python train.py --num_hidden_layers=14 --norm="rmsnorm" --norm_place="pre" --positions="rope" --rope_fraction=1.0 --bias="none" --tie_word_embeddings=false --parallel_block=false --beta1=0.95 --beta2=0.98 --lr_head=0.00564 --batch_tokens=[16384, 32768, 49152] --max_seq_len=1024 --doc_mask=false --max_steps=15193
MLP neurons of a small language model. Each row is named by its layer, matrix (gate and up: input weights) and neuron, and shows model dimensions 32-159. Each number is 500 + 25 x the weight over its row's rms, rounded and kept within 0 to 999. Numbers have three digits each. A neuron's up and down rows have the sign that makes its largest values positive.
A block is one neuron, or neurons of one layer that tend to fire together. After each block is what it responds to, as a language model described it from the Wikipedia text at the highest values.

L6.gate24:484494476523504490518523470485502521545532530485509500499534518555542489504499555508474530506524530479552469508487527471546507496506536557477495514517483462469506496517533488525520529521522468511543506521484496507543504498488524491506543545527517493483502502495520479533505508508501500492458439482525547509488498482507539484533498514532470514473499483520503454490499460510524496501485
L6.up24:468498490506524471465481515483547541547539428509437485471502554510523495525497521511517497468514493514477514465521527511541553465520530537486527476486471503480496540507537468527463507521494471537528447535518528496520508496482523476503520536556509505514476492442489477528505496492497522526491453522536503510503501478508479542511488495485525526507487487489508433472501503484518535461484
L6.gate120:478508492487514505453477461493472478502541454484501482539500495544499481500504448535488527524493449537501520526488513506551541446481514462489454490517489513531514487491473523489482458496489518503519492521484518532473533509485550468482533501512490522509501483471469495509454527511492496514468540478494495539492496478471522517476509488515516544507483534519487519506560506463518514457512
L6.up120:488503479528502499489526503515517487514536446500445491545514497541486487531477470492506533496543499567493564496516510499557534455519498494482533499510524506510532518496463512505495489483494532527502528514477562544516527506520501493510468494494494492527481475498492495493472482521471460498499519484490499505472483507502518516514497549493543508507493500496511456522504524504534499487509
L6.gate152:479491483517549502536488488471471523490496469502489478477494508475472545502474521511500468567501474462507488499522517513522470456490502471485465509468486512500532503470512450517474507481542457499470476493508492473467476512479537505514514549481474543531485506498491481524516515522473546496520503543497500483578498441451576519501490496482504487500495503482508514509465497451513522509558
L6.up152:453525515485530485547525490493463540486483498475513489454479480519486496481507479502484513501510516480489529492477503483533511468480489502479531488480448536515493478496487505524540545477466508496494462430525507497514516490535526514520484500535474479484498526519520474511498485508434533521515522518492458535509502510452483481482464528526500473530522473470523471540495475501529512523561
L6.gate175:462492548518498475521477478500471497526509476545476502481498490474476514509466537503482479480553528481475472477566491474508507470511484489477495500520487494465517571486472480496487491478502494540447471506496526484505504497534541502552501572531503528557509473469496500526461533508474510499497476527512478489495488535474546493472523481511552492533492507497529501497505496492518478495466
L6.up175:511490458491514545526523539546472537510518500474477516511542484506493459481496475456500487466498478476500482533534505504460508516505496482528521491517521518545476476548544506498508522521466521493478572519496509495520488517503478468457496475491454463512492505536526481529526498487452510551510488492517522479485462529490528522485486470510520471495452524465513494508509510498440522509517
L6.gate219:512488498540492488466527522558528465459477511490477485505526452477492461488501565496536525482523489518520541510494529505442502493495579516487509532518519525529514529543498510496511499506539433533495497524511476495486478489514513486528520531517466517474529502454525483501496466488496535507466450512498474471507487524465515488464521528501500530500524508499465539511474508468501509545455
L6.up219:508525478463486509479479472544514508515515482503511499530455486523547479515509516484499471531515483458499501500505472518517525476519516486515536519516499516501476487529496543485491482531473479539510482502525513457458503519537509473505481521530493447488468500516492480516525469471478536452454466415463449485464437508524484466478499502556475500483489561497500483512519492502505537544452
L6.gate354:491475489457482519511505497524549492487511488473530476489520486475495521466490489485487495500479499495531496476529534499476507478524525486527536481488530478493497554484587556474511522517539511511527483491475464473517498497510521525523527506485520509494476486506457494472483492463508485476510498506498475480480510483518517495526489435503459539523508552459522526511503511505488471445535
L6.up354:510489504484539494502493506578487488563527505488501513484490516504523552531536478487500508534533488497475485508457506505476512493479497491479526502502506474499498526529502466519442479501523483494504480531520550548484514528578500486473518470497531491478498528472488505524483536509455500497563470508496499493509481495519464467439481502545494507518513533488501509529502506458526531531514
L6.gate399:465505488536500513531479445533533474485561439502495516476524487477494538518470483501472529492483516495487489505461519481500544532514468517474496541502505507484540498514466512491499472538486538499528516458493515526492484506526521481507487553533465447524561502495536494556520477524490508505482483544494475528480487510518539491489479506512523508499546495499544527499526490502534526488523
L6.up399:520499491539531493511453514519528500517511478491485517503529489472500552472491498515502484500515533464490480484523544454485565472510509475520482533500475532474521541478481481539485498502534498512508512504513559502482498518575524468504483525471505512513486498487502511527495488539463494476513468503474496506463506548477529459436487485503549527517537468508522474527487481502547507498504
L6.gate503:453465503504453555523512487561479514505507504493503498538489464523496515495479476484505518540536500480524515499537516514494537513505485467446476469519518536481507533484465514496486508493512499493507535507496505491481518515486489455491479521543442458503519525516521523503508509504469526484496505559504507532475473552533527504486545481526516514455477509505452511468472496496477541549480
L6.up503:502484460488506531514497481532485549514515492465473478492522448523473500530487476488475512534523537488502464498478511500460483498495494491475527501506510546457493499482499489542491517517479446498505528530507500476497590514540508473510494503521483492533495521518541489468529516501481476501471501496493550555484543512545519502514476519538515534475522488519489504474539520488521531473515
Responds to: Clause-opening function words. Function words and subject pronouns near the start of a sentence or clause in narrative Wikipedia prose, e.g. "one of", "after", "she", "out".

L6.gate30:501482492440550568503459493478505493508495487512511455488519457498538493523488479515504524521501569492527485525516579500515511508507494478491503491517468523472490521489507497494510489508478516512530554466485535494478505533483474521462500520522526481490488514518507469537487483490448544466496510523511499521514485520519583500504516557502486493481501586508539525517509511525490482508481
L6.up30:475479517489520527511457493459542537531524505511552499493517486525513493480475474506455515479473527478504505505495513526483523497493532482532537485493475521490475527510535470486503534508493479512489466559510536496454541551546462506508495515520523454532498539486526466528481471499474533546552524509520508495505481467490520541477495532516513493467503532500495524550519505489509519511481
L6.gate113:522466527542528504491518511422533504486523459506507477492501495518514477528476497510500506537514502493522505490500518505518530503499483533436511495489494494466513540517473479472483509479460467540489465482469532472454496504505528440504529504512500515493498486496501479516520511480470512480478461559442500506498458456503482495473505495503570486511512498487484479483515524491472513470495
L6.up113:478462527500502495525483438447512482447442518505508525489476502541503455438523472485492508481547484545524461483472527504453533526502472541472453505535508492473472476533472513442544515486506535518510447499500530496536508508439538505503518470508489519519479474471521487488473526469499495498497487506490503498514493519479462512503514485499476465502515481501494534521531506505507500529499
L6.gate157:538503461502465557523495497475493529515515487519498503472497517474536463506495497520500501489536545511489520530496531485499516470466544464492492525520473492464528445456481498448509522471464519512520467438480477464510520497534506456485486538517504502496523494498490527483478544479504534478502491523542531487501453527527487524494538481497456513471489523522524494468539517494490515505485
L6.up157:461512483510518504452471463508467514499460471486522525491486521450490497501526469548527493498510480469491489454497487520496483456466483468510540501475484513522530505483512453502494485466482466485521460473522502504503508492541519480512484498545529539529509469475459511463495526487501512516508498542460526518511526507505454517513535476496458491545517492495508518501511553476553474470478
L6.gate166:540496510495498542522487492511493476548539492534538477521505478488499492497530485515512486502468483503530496505478538482491487516504502490482485516504546536467529510513465502474467482480481482497472536487493546480511506502534510427507528543505532495509486493510490515515512521523484463433437440483503538498531528499500555489493496506539542496502479512457517494496493588503513488517477
L6.up166:517470480479488497508478458528537496515530499492508509511469485503547451505475472496496498462496496562525465474459478462530519493508509507514493476538515487499443494485494506480483480496465500504506514503494513459500508495515501494489510571540551524503476496486490502503505515506549550467494503495504491508517486480449523527515496490462528518509533516500558479514514550494528504543476
L6.gate226:484504499515499541488523447545523537499531468456475508510490520534491490483553520486489516489502512501492488507480525500489492482485512483523468515515522521533479517491496450507493447492483477446500502541464494479506480503480501500496502525516452476472549475523521488524539518478526491486493515492485491476566500493485550527479497486517550493453526527518459484505531480516468521501504
L6.up226:454490497493481530472546452539543497482545491479464504537474524527508490486524554457497507479515483501513472495509486501489505485498527488478509528478539502508469495500525491490506471496458469450488481500481487515512522493465518498486503532508450462470508466516512476484519517472516514475457519520463510485535469493473546538521503503529546545481495511514489432493523510489458507495489
L6.gate245:514509513487514516558446521490490509502518440494517518480500533522491511503445543529490475509521491512477483499510541479492503493468497516484523547489492481497462468487455450525498565489492472505483488474496510513482492483516508490542464480462568528523465498523524508512500473488529524512481480460496459523495463522497476527466504497527475476488464494550495524504489471499522478495429
L6.up245:513458489510527454458472505474449510526504474523486457504536497486539550491525459515512530510513504490537496446499549457497525498507511511486517525504485492513499484505499480503531505482480472531489528527522536483515518518472542471505494509496542483518522522460494454497454487546537523545457544553474523525474499523519469491521465491502514539499500516506516503485460481511499508454489
L6.gate326:510509561482488555500522526505442525478486442496544499496469517532482517488510542511507482521523525484519518498452554472500516530502465502509466511490482521494472489507522488478473538457497483465514517524518506488456500504504481484525470471523518446470505474551571519496514475500461487468491484501462473530511479508491494517483513488502522479477529504517513524508507537486520519504517
L6.up326:488516560490507470481521501536466504505478489490500497475460499512457479509508518497484472514511516475508535493480486496507529529498485503532498481491518512470435504532535498496446489477480481465513485491494464481498537507515463452502505498568512498489543492515565497498485474524469522439476467477503463465506498510493505505486527463506513460480533480516523491506501502486515485497486
L6.gate508:469532515508529571521438529491502473508496477517512520514520505504432472480471525505480482478486496499522495483497543469469517498493483515526445514529527543521510488513509503455498519497512515500512490490500486496512499504447503475482491514496463463535481501527511472501518544532518487444504497498513469485487479505519533499464513523503495527483511486466484484461524483535475496468460
L6.up508:476482503516515517525495483480521469477500449502530514485512476561460525506512509538514475490522529515532501478490494484457507465492512530523452488516492482495487465490441477502497506508495520507500483509485500494489493531506542480458560497506477521529491489459490514517544509499523523458526506567500496508493491517495477504498507505513525462489533464527526490499543522506494472467443
Responds to: Sentence-final periods. Periods ending a long factual sentence in encyclopedic prose, just before a new one starts (The, He, They); occasionally other tokens such as College, %, or all.

L11.gate76:467499522508526451510497480542497522506490519476492523559500450499525480476494532436477489487537475489546506499476516504499490515490517494502468492507528514487492500467477490513488505500507462466528472507503496428507540501521488541478529535496488493509511535519510517482523469465540490462482463511508476498489527507544473517496508516487496527460514532528526485499540534519504512508458
L11.up76:491488513470464487543520522520483501438519505472478489503498440513557522492436477529512484509543471505505515498460519498484497524501503489511527515490515494467479503497568460512504483465514491523514482538509495484490519495502451454523498463473488527467491523518529474532471478480513493520536499519512473516525537515475524555473511486463554496498462497493457499503507503537508486480512
Responds to: Clause-continuing connectives. Words that open a dependent clause or consequence mid-sentence, such as ", which", "led to", ", making"; also the "age" in climate-table "Average".

L10.gate80:477537511484498512508525490532504542471498498441498491506535464513546503479491513482501504553490469530497467504496502498516532501485481529507512485518476526503532486500453503471480494523468492480528525491549473498507521482489504503453515492501475511478474470521460462438512486502470528481474501480473499495500520466496546488508530498554523516492483471524503478491508506500514517511516
L10.up80:446510476492524479496523444518517491434461575508488499509507517490492458486528566503496515497531489519502520522481503515526486484493552508454508488503488525478526509496537550450502544517463501465513491537532498455518483504509461471492505489518473474496462491512477470493495476500472475516519542521509430468483463489502522509491506529495500506505532539497507477488474449452516508510512
L10.gate82:512463488464526553504516505551513484462457508472494535523485487537473520474510550504513466494499495488518477463471497507485504557498518451517527493512412543470478541486479505523509508500528490522536519495476496496497526507497477474525501463504515462489533552478493513497488477465525447493484498521530471508513492507486529454491470481486514474474498498521493513512515479521518542508550
L10.up82:492523434477492493487512493520511507451489514478496520513506481491527417456499500501482525515519470508502490529498509548524482481481447499499490527484552520516502523527502549509551491519521516492499502541564506527524510438460475505459495461504439514535482492539528474478487505485520504502496418489536501495518508492510489552494502516490472519498500527474520510456478483481495512490485
L10.gate188:515509481526493502489491524522509488470526504431490523501558439496533514451542483441500500471504509511537495521505518496495532506471499501522487499544461499522496517531420490526528499483527518478522541497510455474533518499488488546505534520502497494521459513534506495508503504526524449558523510490477497501524523464518516485458487498498470474483513458508511504473495494532477524490495
L10.up188:527505525532450455517515508511458486488543516449493544499479515499510462507479519494490495482532521464520515542487496492530476515476547508495482464497500529507462504478511498521509550490511499486529501495493456485521500500449530526528535500508494510516515514567497481491477516457499517510478501487520483516499499466513495503523498486507482437467510485526549499481470488491466515472483
L10.gate213:485515491521513516534528517538496476491491505515490501459445509518517484483509499502484476550505520481497506457496518510512528456533512514496463504466524475525533536504496500448463499511489526494535482471485446531512490510510496470511512487519470455478504508466486505510461461507520477492435454496539506521527483515493452523510493494489491496485523567527537481498498493506483480467497
L10.up213:482484520481482534484524484466551523494532526464481491512513475542554463495467527489502492503510494499496508480470526509449513531473509523490470491520512521520494458562505522497526485516466500474502464476477488467489487484454524500479528512507500449526505473506534511539463471479476464507547494537520506465453509541474524486504527511500472505528499518491526540518485496518507516508529
L10.gate348:473481490488538476518484500542492503490460490469547519474484484522498548505536529454473473512479478440519494535508501508507477491512451457473491483466465515502472498523448547539467486489554486502486504516461486514507504523476527495513532503496525511498532510521498532482460515462510497495467449512530478482523478477479514470506531519506518504496508527524470503501487503469487514526498
L10.up348:466443530471493489479530512529445512525515493464498444467523461506520495486513502467494480513487491472513524519499502509524481532468439472466475505517500505485531503513461534518484504493503506468492489488462491519515458473502501539508474531518517498461540545534489498463532464502507527533480493484532489510476498527484529531554507489475549494499544494509523539498500469521512499499526
L10.gate365:477481503454530446479517510465518480473513478497468466477468497491485457476477508492510516467499508509484508502502495495496532530485494529534494505490502516528497511463500539501534484489508513479534514490487494524504506486449489541466518486490470517464524477516489512478492480510554446519493533527490511516507512477485526540501496487506537469404475470540494480484536490537525465477477
L10.up365:492498510490495498508577481502533537442511505513493479482538510490483481511466516519465472486479455517481492512465485457486523485498466463489479517475488495524466474564466484515515526548531518514514491528470466482546492484513484501514533500550469487505536477459496473451483478513469513546536499499484486474515512537518496514479483468483505487465489508480530535504481476511488490506503
L10.gate375:520509487480497537477561457495507510462508490518491498501562508474456489505497530541487516522536492497525486488450493471521509464506450508485493539507483555494487533502424473463515554502526465520536494527495512543481517463478496478508526482520462490485469529532489471495499510480511510508498475538480533532494548533519550492475477465484477522482502504484472481480489465530509489508460
L10.up375:505476523492476480521495474518518461489494520505525477472514511483451528498506503515512505448506496505514474545471507479568488469473488500536524471523474513519523532425508482517516501507534465479523494482528456516507511495462493523518548529486512516506534497447492513498482516482466430496531503531488515525533551494483498486497469511485518523480475485546498490479506520513477472490517
L10.gate432:504461515475462505459497504518470533505510474521530499494507512532536522513519483459496473525527519518536458510500476465511494541499528485443465515530487540522532513473508472519474516488513489423532556491494451508536508533455511516487504518475488478480532510514483494478505507514527484531462482511490495515484515495522559481497474514501491442455518496468542506518521535507505517503497
L10.up432:533495490531482509518509544501500544490529518516500537478496522464498528510494491488505557540456511488499472463539477483526502491504466483477456510489499500511475508496508482475506542517502488510475471545447488464501476488475489477476480520490440451484499525530463474500513456511495483466503450483484521519490473491494519511516496468533493486469504484526524531516473505477533511456502
Responds to: Word-completion pieces, hyphen after "high". Mainly the "age" completing "Average" in climate-table rows and the hyphen in high-school or high-elevation, plus other scattered mid-word pieces.

L11.gate102:527492541487498507499519542488502525520506448495485480527464511529467528507486495477504487502476509494528462466552559460499511493494518524474518529505505492503452491450511505514538549483510511503505505506497529516501470503481507499526490554498465533466503526511502501517482486476500483502496509469538492513515490514497512495486541463512526528492522502449553509479512526507496504417515
L11.up102:494459507537476541499464508502549491461514495525494518470475505482429468523480519529493508483478460510447489454482498465511482477491520484528513534530498537464498533501501513463482534535478491547485515505476526515495522450492481488467527502543453495514528494504495528494488501517500480473494483450533537505491484535518482494474517498497472496498461505520523529484489477542516529472476
Responds to: Before upcoming place name. Commas, in, of and downtown right after a town, venue or institution, where a larger place name follows, e.g. Caliente, Nevada; downtown Copenhagen.

L6.gate41:539527526505517488498511455488522459526475502506518474473505514465503505509514452495503484447502498503498455494463491493524485463483501514509484507522476488492491483463521505528513492518465502469517497468502460495519489486446518506496480504512551508500507507516476501476479503508533496515486515424497506525552516386443502500496537501523504519490518502501532540474516536501475523498519
L6.up41:537537473480494524492493497483499509509493511522489512486482499495485493488541498531478471489485514474487499512490534542438456477496545483529529480545495470531456525493509498527464470478485500475456493484509507499511470481510463479522473527482518464491475464507501474520511514512477441504538526520497545478493526505519472486512495486521523524517531566517476478463507532524444523485494
L6.gate58:502495506531508525460498498482514502501526481513514518493494511545506498496508513519481504482497554538483491462496551515501536499486478467503487507523510516552510475502533483537489511461478539498503493523505497484476500517529555503474502532497492509499489472532502477497532498518580494464535492489520525539508482451453504456476501508565541485530511507504528510502557459513529515488488
L6.up58:521443478526491493493498539521462502498476493493475563491520505499544503543493492502501505489487508501511488512461501495522498527486508520517426492512468462529437476495539505512529516521519503511499528550495458474498468494476529533486465500524532531478490487478504484495472476461463513557476474502505455527527499486487455453524468504507490459525493516496518531476461483496506480513518
L6.gate61:512453494496586487494511519491501545545494515534435535467531456489506513534499535501483499477507494510526504473532514502537525501501514471487468484508515534502533452507487477513516489487502501526484504495547501497542520505516479534502485539502531513494487488498467480471480480506502468465491530480523484518527512484494489535519467480459473536499511474493528506456473469515516500501530
L6.up61:534512490541493509509533540522487482497542512494527540482520512491491489521471502481496503519500500502472517458536503472486516531511489523520489475460485502487440531486493539560504488505471505487480560548521463551498449481560501518503477470496531526520509524503497488490479471492538483515491480521485487550520517529476495454534528507470494488450493484513484547516498473510475518522511
L6.gate203:490511525497462516488487510498441480476511522525486557480484506524450494526507536483484527536526493484525472492490474489466514505498477481472512466514506523493531483517504531508515481495515499489498461474509519511468493507518509496513477514530509552453511532519532464506444489523525428504463490492503524529557525471476450490493498499503487525516417531528503494486517516490445490482427
L6.up203:535521533513468492528512525499526501511470537508464531474471525532520478557522494486494516474549498509525461505485493515516529454493524535539497516522487461477439465492478500566473536537516482514485479542514473506541477509544491503492524535488505520487440492535483487492466446488515503531525469520510477491474505477478485493528489462496502496514527506493494499486535503498536500493502
L6.gate336:509505537476506484475503498468506496501492574515504551468505524499520493518500548514475508491481444516512482468484472501485530491518552504499472498519462459505510493562536500485518536530477515529519481478479472469479467512478442519507523473474471536518468556536525482471529486509495469568478488490498501529555503476458516468471512496494489511530483466475526479483446470488441510491537
L6.up336:505496493477513497493537496522505516494501531474485499511485480489518482540504496515543535515463512498501480478487475501484497500485527501533489486512486493533525485489522508476497510511462480472517518490527512534508456495526504493509482491471513499471522477538485510470565453490512445518523489490488527508555523507473478489490478459500509503546537497481475522491467544507493451487501
L6.gate423:527499534489441510497562501466516534487544480518515516471532489506508503500450510488512532515473509470504552514494498535444491536488492483526479459498510505522451454534461478499530497522507490490490519497506450493507474485511502494506517433472502484471523500511521495509464486538523482531486496523480502555453532482512507526467531522471517513515489458511529489498493523499510523470493
L6.up423:526548538474503526492520513472489496454534467542502465496536445491509486505485521522471505490533532503505473526492527510485506526496507464497504507514513469504519516494514466517494512486538538479472505538517474542525489490538492464514532508481496518494546516470508544519504495524474510528527502488523474469471516516504551562476494452493523512516517452513471505500480508484530538496530
L6.gate435:514516499489514515538559529498494466526515476543501516494512526491485502501541519518516484498525507534504474544519490532482520470500485476459550482503455512484513523469464540561497493499510509451513524491501464534495502466510479531514511481490507497514515486521506591502435491513506508510464502471513500524523461495457478527477483482476546495497490490513463503494522557546543487487489
L6.up435:531462570480464508516474468490514448451479493478501501484537492498471479489513514530548469460500476500509463516507484470486498515518471503486492498509481518520476479461479497509481538522472503473494494505512500524511506492495513507507525459479521529524501492516486500443458484494503485502520568535463490524507474446497465520476499477493502511523507428487473485483538512501525471500515
L6.gate506:491503521479490531498487506493472490478491504528503548484502479544482502511511527475513515442532488561508516500485506504485480560521542489485484520488523504428543481474509504515527533492500487514457496530506478506490495531555510483516455479520483506495530520500508523494470451561501484481471541470516476531532506553491447534485535488521496465515519483508487537469474507489482481469499
L6.up506:517438512532512445460474487504528498499480546513461529487483505457498549485501503486493520489497509484472456446498497518502479483495465575543455510486502519494542488474481487516493526485543492518487468491506486529490483503491453470509468548492462535481536525463503528517511483501492493531526491520504494496521529514485502473529456479509493470518525499468523542516530452493486524506512
Responds to: Word-final fragments in names. Short final word pieces that complete a multi-token word, mostly foreign names in tables and lists (Gheorg-he, Coll-in, vis-it), plus commas, "he" and === heading markers.

L10.gate20:534561486466527484503478454487512518444483457511490525492448495532520478518540445500504506498532509492538477516486509490531501490514520516445464514524508515512509506516481482480547541526505455516481504499501497472489471522479516509499532522528484524503534515489547525511502496501550480516483517468493489470566476441516485494509497485554526511464493512469511516489463487508534520467507
L10.up20:553484497560500503491450477508502513496511495486497525502509505547522473505492509514482501525502520551506486466496538518486480497507511477511495524479464473505477526537510491550515520454518511513504496482459500459456467478498519541474538458523501502486444493487533453505474486514523461512499490497533515470510521473542497515461545481499491572523489477486518479501505475479522551469522
L10.gate42:506566532502521457489482505484509498533501485512526494516513484525483481512503498484512466475471495525525475507528515476491470492513491538499504533500481534507498504476531515484520556488473500505493514468515515466519474489439511533498506558514515503475496500510541474462451476473552550510447517466523535522542502484484527504476517478506542546535476465509533480500528529492452532416467
L10.up42:489492497548465514496532490484497532501547448494501493502520510489519542546481492469501494516479477519494472494522525476481477457545488491560455495487527496543514515473469526495534504499492504494458521496485505486522524515481526541462498561502474485512524501503503479463445503519488540493471491480533500504516512494566517474488521469561483545516501490453516483536505491511500525435470
L10.gate81:517521532553535499492466498507526469470506498551521491508507509516514524489509513443497515523495521527486485507492553464535510513486522514505514513530520485517533514528516470454488514511553496500505489512493498523490469510473500540495521538553485511489469504496463499553479426475515471531511504463516526479550504457488480504487513491539539491508490469536495510504516529487514570505444
L10.up81:534494524503502505528514474467497506497496475505531532523506535467534464476478472534499483456461489512522479433498530494527524501504503499514497518487471477468497506502482546495507509482505511540476470476507506509486534463506519547524487530515502522496522511469496507520549500540510474508504529512522522522502488509522480514515480505471510475493510459496530463472489482503490515464469
L10.gate116:506521499488525503502472475492516457490482525517514470529485492506521519439523496505515519540518498456501502545484495486482494506543529473486542500509540543486513529529497537501506489462542516539499488499495485527491510478509543496502530523485526499495486523484535501525514482548516449477555498521514537479515492490507454533457526473532476563518485475506535500529503425515529486460455
L10.up116:486476520461549465534492504472542440469480472506487453489483486521498471518487456529536562468494482521482486519461473486503512509454472496492520473519498524481517459496497520516483512525507521515500488546536510496502549560476501474482524484541486551498509536498525514498514548522530466480491540505499465519519496484471490530495505507557495498485510508501506497477497476498510544498491
L10.gate179:519513491499543519529486469508520514479533437505491505511467507491533484520515451506498483470497473448505471531515528459532466524511528489493470536514526548521481507514520456450511519534502466525498522474505563498518493501506506483516498502539459512493480524490535491548490488508519492454481513460505483501534487462501478479524499483527527474487517535521487524481512550494500519441498
L10.up179:478563521529517490483477507508517520473513496507491466462497504481469482477502466508495477512547458513505533499466519463505482486497511504468502493559531483523507527510428470495508493498485510530486531542536490469486501506514466499461511529513494517514466524457492532520497505531493496504528513505545528541534537469486459493496521492558501499501517527485546543471490523505514520506476
L10.gate201:546489518496529477477541495500498502486536486489518495496483496551519507566498507474514509491485496513547468510477520471515495458487506510473486519474496521496494519455550509501552509471535499516485483457498533477469516514459511507541517497517455500473475506449478499511474439494546515518507543484498497436517470471489498479492517510516523529493484536513553501535528478515485510466453
L10.up201:476463462530503519483485532476536519464530514536541519487522511466511522503489478521446497492478438539484476466488571460472492488510503473493494486501481453483504475522483494501472491496475524518477472506518532494492459480502472484494532496518494518494489496512469489490536515519483444448525505468531498494523481471495517530504548495477517506521515484494493500459523557508514511490480
L10.gate283:515539484497530500567477469492498487487468515468536438496486467512562490487482501505542503469506504444497502543448507483472497515475502473532527543507531502493463492489537513502481543518547505504527503494475508504494508484493516522423486474542514476482504489467492497523514531483525488521472521469504508478511460476528510497511478475508516518512480498499441462548558509527490467542492
L10.up283:442484507515486510527513468528505526490444498519511457470477510523465485491498490436493468520480501507554505487463484517495514528505474482444507487498517477509547525496540525464494505503519494545504514523480528537478509494508498492540498529509491496508472497489520529504470547494541532491486489474430466504499508515478511545500487511567507491521507513487484494486554491542460466490478
L10.gate354:492540505497480490476503494547526513469535499530524462501527523514486483505525510547468483573462508508519535505509485514498531479468521438503480483524505478502544543475507495528490518466502517491522533506522516445474483563472430545523542530494468507522499491490476540525513493486495468486496482504510521483490533502512463459487481482479505444486488486484497530485483535515484502457498
L10.up354:536519517485571526521476483505513501491519498516511478518489502523533461497511461495494533491505495476512441523489502503490522492490485476511513497503507515464461489507495522499499526504526479501485537545507513470511471496483493531523489528511534505525488525503510547552512448524453462495447487456523478465525552504451459464446499492482469502475504516497540486514519511509513526507506
Responds to: Name-continuation separators. Commas, "of", hyphens, colons and slashes right after a place or title name, where another proper name should follow: "New Haven, Connecticut", "University of Paris", "Synonyms: Myrtus".

L10.gate14:500447477524541509531503503531534478523479517494502511502548490545506489476464488471488517479480511497475492482474547510454519496512493477475465506477523484515511496502434448477462453462507462496524540511495512469488486504499486475501501561435498494507474515503473545489530460533513515473504514430518505486483529497507540472500518491533507508484542459535512494505500516520488518496465
L10.up14:515507439466508485506487526530502477523498519506515460472512557504460488493460529491493543528499498515489500492473513499491473490500497484519525459515502502499523516471445455545456471506498537534544521494452518467529528455499541538500523513493469536495502484524481473545513489519515535496498484514498483508477516492479506445500479478476459488482513525541497533491526514512498463437446
L10.gate62:516462515522501507515458472495496513460500486481499525492469472563452512469528525509516512446472506535521507500468532470533517469485515453519467518525547564474480506487505477437531487454488488496497525518518476500473481472446518502496526507484504502491514502496497485516474527499522532472467482481506485505543487455511487505516522528469537503477489509498462481504504491485483445499509
L10.up62:489484536546523519500532528493509488545493494457482492499496582530513513457530452514492490505493476475487513510521535490513543511500532490502525504491483485518468457505484473482476492495565530554483491513472496485504470476482502492508534484516516511496510492518494514501488516502528498455476458556511468489513506506469507468468526496525449558467523512486511500484486529531454453487472
L10.gate295:525515519451512507514508503488433483489552505460528456507512490504491536489450456481518487485509509509507475495478543473483536556548476452524514476513479517497500520527487458491438483502510493541530512548464518459522531479476497473461495499526528513518488498504526526527493463532500516506487523465524524489516488504524519519478530494496493482475500524507478511529537521492539539500486
L10.up295:506559488491501516530521519492522497526509513530544469489541534499472503518477477498523486538427486501519460515479509548469493476496454479510516520495484476527501515545497481470475505454518532453522503512483523492491500481465494520490481498486503436482504517523463505507517515505507497514439527529486429437487503507502496478504524500516487467503529460459479491505515488521460484480531
L10.gate320:485515498503521489502468504521491451491509533485534443553524508513495473488496489498510524522492516529511456490498513497495511505485517467482497501493505498480517527479444486496468514467572524469540538488500477482491477497487495490509498527491526464502549507545449522495486494487521464464487492502533507526508503464513455504495513461518512503513493493541521484471525520449499483551519
L10.up320:485484507524470487513500519461464464464512502494460466466490514519471471464489519485480508509499487555513478472502479513547523477508481496516511479513541497446517518475477515524506456498535503490527538499510474429488514488503508532544485540484489512491530537490528488518498464540478462500514531519532475487495492489492518515532493480518456465445485474522533457516454497497511527542524
L10.gate335:529524530478485543514499438508502515523548503437488464519480523522499530493491442490498495509480496490514530475498528519530545492476510501526519517505465559542551485475521491482496515516505500519532501503477471486462476468446492529506503524512478472481504503526512487550510483532531538473458487527501523480533477421478546514481538500512537526506518515517511459470518528511470490519489
L10.up335:536503531458486513526504475484500504457547472477492490484492550498463466472473503506511524505466528503520530514510500517499500465462514490535513525507511553552538490448492466473485476533514520520526536504464473485494477475486533512493497505497518533509517456546417447523489461520518513497466459506484504513510512478480517513453576500511500482511506516525511494511532508502490461501509
L10.gate358:457486515534541502512531514475450476485481489450507506484506447476438485473494545469509501470478521508478512500517550513529500510514436531480507461522487519521500512509460485515520487478480550504501547496469488478481505479511493488493455543480488527480510521505486498518503500529513486467468535487485506543497501564508480528487446489514479537466513517539509525526518507495472516522503
L10.up358:495509478514481518493491527482494491516465490523496495491521536534481461512458493493457457477476484514476469448461524495511468501494516528532531473532473477525540469541527526516517524549528512487490495501486487486517496505487509539500516454506486490473526528481496488494478495488489481542491557468540512506498546523507540520486476488488476504506464505472498468525484503557482467505516
L10.gate374:462499508507520552517502497502537519546480502457482482480512529493521514470487497504465481485494508512521485522526530510484539479533493505492501503445534485519492521503482526514481542483510498500488525501471522471458502475497457549496468505425529509488466522514485487491492489517501515464504501473506467501529510505476513463511528472524524519502516505526548557519482485522472480479505
L10.up374:483525471532534526516488509550491480505532508536461475534514505534483487534485497474509523471538515508505501484478505522537493538491465504465498450505498464491515515494469454474512433513516496506533493542519501519485518464551500557483511469465530522482525507517498476503494489501493490519535505479488487519508473511509475479513468485515492493497516447454453495555534476520480520493522
L10.gate444:499503492493504521501475526515526480528543505508475516564502462505489498499474495497514483527475486523475514518499555580502546483472532508486479525517512536555503431522538513520492486483529517500525494514456503493453465481451491487512494543489497482502483480504479546534503481450488500481490499495487508490549492484493503531453478528504546470490518544516545505488464542514479464540546
L10.up444:517500496481512514501525492485496507525514493508462475468487513491499490487465498465502516493483467520493481517480521507494532554518541486517488527532542527510472496472529500528471503465471511508495510544467543512472541506507442475487533474468483470525558472464496496515455543504477506505490500528485478482492548513476509477478513495480530434494519509499487490498481519517471520538510
Responds to: Clause breaks and verbs. Sentence-ending periods and semicolons before a new sentence, plus verbs right after a subject, often in quotes: "we were", "it was", "had come".

L11.gate440:518484464485536486507516482561489476516469461504472513477511532486481526464467475489485525531475517496469488528488517495485505536514467451444507502508502503550457531504445452512496459461528498517527508490465490463471491472517486467484492515447503479509479505520515524503459491517489520507510514500533489519501517508525547501499513576473508483468486524527484500477474548536458499507550
L11.up440:465513507524444484544500505469516462493485502528547507499496481561511484521487497509455459475486469524499480473457527532493478529514466545486516496473495471497549482473482433457476493543504487489516503512494508474490494514518490496512479540468502559474498542531498490508521527529521532545514568524543515520505494500486473506480503473496496489548502485468469494482502460521498469496490
Responds to: Mid-clause function words. Function words and commas mid-sentence, strongest inside quoted speech or reviews, such as what, which, so, seems, think.